Part of a small language model's weights.
Size: 16 layers, width 448, 7 heads of 64 (1 for keys and values), MLP 1216 SwiGLU, vocabulary 4096, 37.2M parameters.
Architecture: rotary positions, no biases in attention or MLP, untied embeddings, capped logits.
Training: a variant of Adam for these matrices, 557M tokens.
MLP neurons of a small language model. Each row is named by its layer, matrix (down: output weights) and neuron, and shows model dimensions 16-143. Each number is 500 + 40 x the weight over its row's rms, rounded and kept within 0 to 999. Numbers have three digits each. A neuron's up and down rows have the sign that makes its largest values positive.
After each neuron's rows, "raises" lists the tokens whose logits its output raises most directly, leaving later layers aside.

L11.down822:479492512551523518505481514473505542420512422494565422529504453549553533496472517511513486541485471432549524487575535518490536505584530503502501498529536518536492519500447490529409483473434514489478583495505486547514509457505444485514540494491473492452520518506483495539494458454541488417493467501486545497524477464524532490552529591505468517469513513497537520482458491419480537556564
raises: " it", " they", " she", " he", " there"

L12.down925:455456529461414548502504504508504491515430522421480497523495494472513498444514528519431534484469438511480494487547481527489538474521456519430448489486541518469408523515497462538493434537536490502583518459492507500457559465528544540506550485480473502473534548509484551525457472488487488509498509512496509480437517542564487481532540532452436520492525519494510521562545456523441419460490
raises: "ance", "ances", "ary", "ement", "ment"

L7.down344:480546523528510471493515537545470394488522443455494483510503502470472446476512510485479503459495510502449561527567456499525501508498489515453514504482486526494494554465507427459529486494468451416478529568589546477438535536538462470590530550508447474511478483480520580464524479553454551473573499514510507505503502474577504539449521549492448510545519521529491585500444522569516477568495
raises: "ation:", "ations", "ation", "ense", "ation."

L11.down1207:570518520419419509487495413610449503566508435477573407477513504560492532538514425514484475467498520503488552527465452526541514468474508487510433519509488528527489451507448502483557500457498469477477471471483520498424505561558531498488554487511518509531519467523422481478463474510548545531562538529495574531417492522480437463465533509509524525551514518540486502475439543542360578515515
raises: " is", " included", " has", " includes", " appeared"

L11.down532:480526451442526608433518611375464497591478465478525459511420475473476536510480524467531522468535518550538534516529501488475494550535488556538508479528597473547521484499477550545486494457531464479488453510494495474493489466518539503520521507516451488507577644461543439493530532506569512549561495510507472470487424492455500503493486521465520495532457504494480576570514496537589546448470
raises: " were", " are", " include", " have", "'t"

L11.down272:486534488522437556527457531467416499512474486511447477465466562483445458453464467469494491526460512510450481516490506439428467475475500504426516535581512462520526449488518463471508456445581458544490533501506471549531466550495493417567490495539441536460491419515505498491519528452527408583467493486481608549523494398474476498515553498501520570475506554464492499486423442429440507504440
raises: " year,", " year.", " year", " month", " years"

L12.down487:504471497492480443509555489590465400511520565524463480534451437510514447520525440555559448475543499527545475490489604452491508508497513559523470536514482523522471509553495493455536492510555483468510540498476492511554430510485463534497487496484495499532519480496480489481446494480474513506455468469488469506521489579513527481561485544487514524526449517542499448423502463518436414500506
raises: "es", "ic", "es,", "es.", "ically"

L5.down435:574446488475509560556492542567485450527549474403472434497499450539514439483538530443500489551471561526558624529469525488449435478500521509534522428429456490431464555554472457511560464473576519524429506473489508596518459506499432528517531496523465492477541542537439510510524491555493456496546471540540536506615507438475535514469486521538567540503567474524452461440504499452507433495597
raises: "ference", "n", "sequ", "stru", "stra"

L11.down137:484550500561441547425508526456504496534440477446527414525499480478568454484490443455523557552517429457547549501510442528415521577487497485497490524511465504504507433505521517447578555487525520525530490532526510442504482569497482449383545498501527487529526498540475495530463534427542496453504463479531538574448444443458415456466544495421518515481439551454397549465496546458532550487528
raises: "land", "land,", "lands", "les", "ope"

L12.down1109:508490550496461479553476438469539476489503510480524415461508399507449505497497484472488464510515444553509551503423483486558472514471492483450538529524488463453479503534502523548544455482479523474444475487542487584463500478473546489508485530469522489469474558500516472523453545543552497514578453450512503513492546480512495459464558495458511516500444503428471474478511474471595492447505
raises: "o", "o,", "o.", "ital", "iting"

L12.down371:450429472533453420427527442533444483473491488448488489532502524511536568501486463477516582501524499492519476534504476487386500559471516476555485499553521448484530531529501454513469497480479548472545420461521518503518499492510490529483461490493541454593555492494517443507467501421480531443481531435485576483519499486536457545433560422516507484546481471535516542518463512526550508439481
raises: "les", "ling", "ly", "l", "le"

L12.down246:552473489501445506436538532600533515472433570414534461467539487504566514489488460433503546463494529549562509408463519544498530450499525484503557607536532510485544442460500460503486497477498541448403464504534502546529482546493474537436584488497437527531484490467469541478514582480482510577593482477549523474472531546468475535528541514506547487473421603502484539454531530424495475516523
raises: "ume", "um", "uch", "awa", "uman"

L8.down845:446469469516539493509563475542483467525497472477530490514478523481508528484533565471526475511551539472485476511514586538362478526520546512462543516546487536488552577433533417459496518525457482530543529489508480549485403532409488457494496460476533532507462486532493545508500465498508547473462552486549564490395502430467559513460530478483466431541472516487476476468464454474489410452486
raises: "ers", "ists", "er", "ark", "ers,"

L8.down2:494528548508435498513437509461431481528477401455481486574504437462487492516513516508459510503482454454519481483474551501521500540498503517476493524477475447444429495534523489478473548572438567517519546479519499597527518463529540482482517484495523395461586518529524592530436462509518523448519475534457566511619531484417470538494516516489578485584458475563523534436502512499550532520522
raises: "ic,", "ica", "ique", "ic", "ics"

L12.down28:536552498506486499500454463467440456481496490529549490503458473481492606506498497398514416535503489431539542549411515563455532574520504514464460536467556462545544437487489508442463470551489528447458462486428461481487441488447485495516413453439514457552528488482531485525529466454490470557488514498431461553510505481471508534530505541451549468567511531428503483566521445555542467461499
raises: "an,", "ant", "an", "att", "an."

L7.down830:457539527475494545476485545467496456399515563498535530497472525554434422519503541543449504515506492511411513492538476423424555421544498463528483514480515508532450511531524493584483482477517497514484512556515438412427475485489476532531454558512537477473506446511532453464538485476513516472487539455497462483500547580526515468502461537531497514511604536440474518556495446427485512542426
raises: "\"", "\",", "]", "”", "\"."

L11.down676:487529475480500497550483430507511469522449426452461521483529451492498437491444509486474496488498543457458587482443495425505454506487445459475487510496504515486542534541590410426474516493503512533553509511498481547521417507480468518490466515488511548507511544478488503580486438465540526496484507528566487493532499493497484447572528530587560470509478547533454535462513449498439429451477
raises: "er", "ers", "er.", "ers,", "ers."

L12.down1183:518510493472424529523541514424502511527466459519454502459463504510457497546452486504514507450506457528453533525465536509472454456505436461548488511556558527553515561507438514520545542508475554449519458434527513467463471574482437509558496466519510574449564459480539500457538493466465493555489544510447539471535505514493420513460449637501527569548480478481476491522511521450477526473393
raises: " include", " have", " are", " were", " make"

L7.down852:528480530507531517511503463519544521515513522468562424475431508540553520504472490535419543397554505451563453470490539586526531493519493464534456405488467510455466483491499431515540450529526496453475526493487443585510448454575494474532499489461444479466538518504492468544522549539417495523458445555482513499530519475441440482516547459553522540440460457474462447542498541527408471418498
raises: "ama", "akes", "am", "ake", "aka"

L11.down735:523524525460478519541448460474448533570543395494554468438509503544535493533448490440491501557479482469459503505533532499493484407497556536454474486519566449527543444467477497490531523462518460524497480491526518497523448483512501489523498490444410460507488535471439493506495513432462512487476544479458438541446505467490557376472463491488442457537456476581471481502510465530528508415592
raises: " his", " him", " he", " her", " himself"

L11.down835:539529547442518476479474473512430443458510506487569440478528489523453517465408489453490494485515569444545568553526467502573568441493522569468536520482518450463484486496541477548416422553497543453529475565548493520428529527500449453489471567499457490484504502525491444527551460482441507515517445429516473536513523467582519480529479461446565553505493469506518489472456488500397523549586
raises: " does", " is", " can", " includes", " are"

L12.down559:516453458502488452458476503540513498649526425561486478486448525525544487489469541528496470496455512474505548534507525603481507436482555529489538577521510458469525534543553541540535473488525481544503474536495489445609487465544481528605489445403427457487482509482527448488524491545487506429516498492520517548514539453453549513490447522495482527509482503567470528476495456516448519543453
raises: "',", "'", "’", "7", "4"

L6.down722:492522431489488476465467520456482484447551526502478538436566395453539453475558531480504571509514464519458568566494497545496478467496584450538569460493521458446523505536487482602538393538546492540494504494538560494478465475549441486510507503470501534540465539489512530509533530495570506462534486450450563520575563463486554544507522486503514465523478555481496507449466485411518521511512
raises: "ost", "ring", "enc", "ences", "enced"

L12.down173:521535449445485489486551547473514442492626438532490451523533557478589540509525521529632424498524438523533502491475461495505451517504485555564530504538488533477566480451482477591555485494516497553569596493493529474474513457509494536539582512536629488458510492517528489557571455532561558525553510566482519469499475514529517495461537461514478459568492609413501423442547539590589551490519
raises: "'s", "'", "er's", "’s", "',"

L5.down499:526537556475525432524476492489518417524521423499506474498517482497522501482531457461479433504420470464436493524567445511489505460510456531496496526499565503510555472518478532425473525453514497587506511501530535491463499453505528513506509528480441463503460542525506544507574498479530524477554620469373563520468482531492520497422432488566493544539479451446486562476536483453453567496488
raises: "min", "mon", "j", "vent", "m"

L7.down410:444478585629479467433483479492545473523548509548524526486471504501503464454486444466492531547489522506492495486490480528522463475472489473543495483493447519511483563571454419512460483507492511502462490491503533563447532518533543572452493490389411476513508565464522501500515562498529542501549440438500496462567538493511532467453515488506526426533459455520497481562571554486435509415509
raises: "ever", "o,", "oard", "o", "o."

L12.down630:495491505448524537510468455432469485547449510484464476547421495475411554488536492495521487566504458464434505455401495503522515461452566457549393508511474520504481542437528466487462451577558502460554477430470475502515505478547554575442484440500529511558531470490464568484458513456511541510461503454464417501504464458478499448455499528514543573479512440513501512422502508466483498538517
raises: "ism", "ic", "olk", "et", "ist"

L8.down108:517581558454424546507511493511535493555491468540473442515445391511511510509505484504528464559501406436475506542480407482569497484503502509474525439520483431488494484446540558501497518356542503483463486500524446552473475443435465520537514529459534525489498487572528466466475454455504397526494495543546538484526437485486497520574552511523496459493511447453476505495558539520413487503497
raises: "er", "er:", "er,", "ers", "ers,"

L6.down280:527468448519488509555533453560446448466518548457495508533552487427536515523515501413464545481450469551440461470491396485460511556523541512432448480478504473534589545522467552531554541427481499500476474481497414520562472508528507508543515541520474488522578510455481474514490458476517551529439529422534414509520505481571498447526555484537514461401573457415472565548509539425519499460406
raises: "ances", "ance", "ences", "anc", "ity"

L8.down1042:602480540488481581455562486472499499518511525519473492502514501514534448556550498473486563518545451507495478456467514514525631539545462519452589557529451441474513492456539492551475503550492489579426563452469528471535515559498501463485492555509522555520481472465541474376511519510526520490490505458527534467420457477479508502487538561564498497570466499450568475428478533527466512497504
raises: "ity.", "ity", "ological", "ification", "apt"

L11.down653:500485508528561533461456503538480490435498504448470497500546457496521426499547437521477423553451464565519447489504481479579485503469513482529460520479501456528511458499465392496480451537478527531536562507473541567498483522519470542516510508519495437458541506477476540535486488532468468435391553496537469494509468462539478425462455509575489564518499540529520550486538519442525495470531
raises: "ical", "ically", "ition", "ic", "f"

L12.down911:512459512510626517447545496464464464475535547546554521512464515468565551487532477521439507437531605472465498496545465464495482467490492549471496576515555495487569546440495450529456559513539550483503509437433501466473481540465504503541477504509424491578508522471512465594418458487449538519497499477468512554518493519489468589518554446528507494471525520570482444443477469584428567510420
raises: "le", "le,", "les", "lement", " over"

L8.down1189:480496488514503551494477434553497484481536525439557450503526458558532479549500558541572516487498553460528512494557474508506517448496616481476437454531521470513503552519553484501469582500501488452468545580430515493603518514407479560474506493479510518566431515521456549536450478524447462552474519477471539435520475464464557442542574535516430464493521473507437537582504525495418519518469
raises: "ers", "ed:", "ers.", "ers,", "er:"

L6.down539:504524476529562493509523469489512546590519515517478470491442445517546444506536532517571522547459475542466464524493575522509507507412492560526528499543498528546453517514548435516495537483471503510528561475430560530530486456418524490490416501466480517487532538535559512415458516492510499533483396499421403480487461436517489509567549526514514576473540408538426455479597538520393466495537
raises: "ne", "st", "es.", "istry", "es,"

L6.down1072:497540529538500481496549482492475474507580456511549526458545495512496478539431512521480469519472506481477476506507457628510529524446533465494624499488448489485536436490518587505545513482506482530455504494492485526516531474448486466499460430502511498530570488532516519519510490538507444465493496531466482464390434448468560499463561464482584577521507508487507568565516546503441470456538
raises: "land", "land,", "lands", "ode", "ot"

L5.down253:504570606482430499560411475501471502475506574450472538502526502498483491518535439513489440532514497496431568424432489503465480511478507544564514514527557464501401523466580566438526517549503446566531450531493531445547473527475505553463529494516526474469481541495475535397520483482473508498541541531517484532494501539558539540498533511483504579492512517526513462493518439538444529553537
raises: "med", "ming", "m", "me", "mon"

L12.down531:521460431535414491558485442457543474484470494529496524507496483469483586422489571461492523493516486505512527532421498543539564462509550547467443511474473553493553500496571539404509522535504505495515469477471500479496459529456496542482513523483527561482519510489498521570476474464489491522429552453531546469463567501467472480519526478479550535497488468444469523492529467500512464481459
raises: "an", "an.", "an,", "án", "ane"

L12.down1107:501508507522404515504535452407474524565542532522470536458430427518550525396466505532454442513569450452457447528515497513420470467482490414560434462495461481562532488475470593510519496468454489461525550506498452464504510550478511516462452499572500517583504537469520503484435434617579475603514472422482459559464592476514468396501547446502475446515530477525551530486517511500508491507515
raises: "ters", "ring", "ter", "ray", "mar"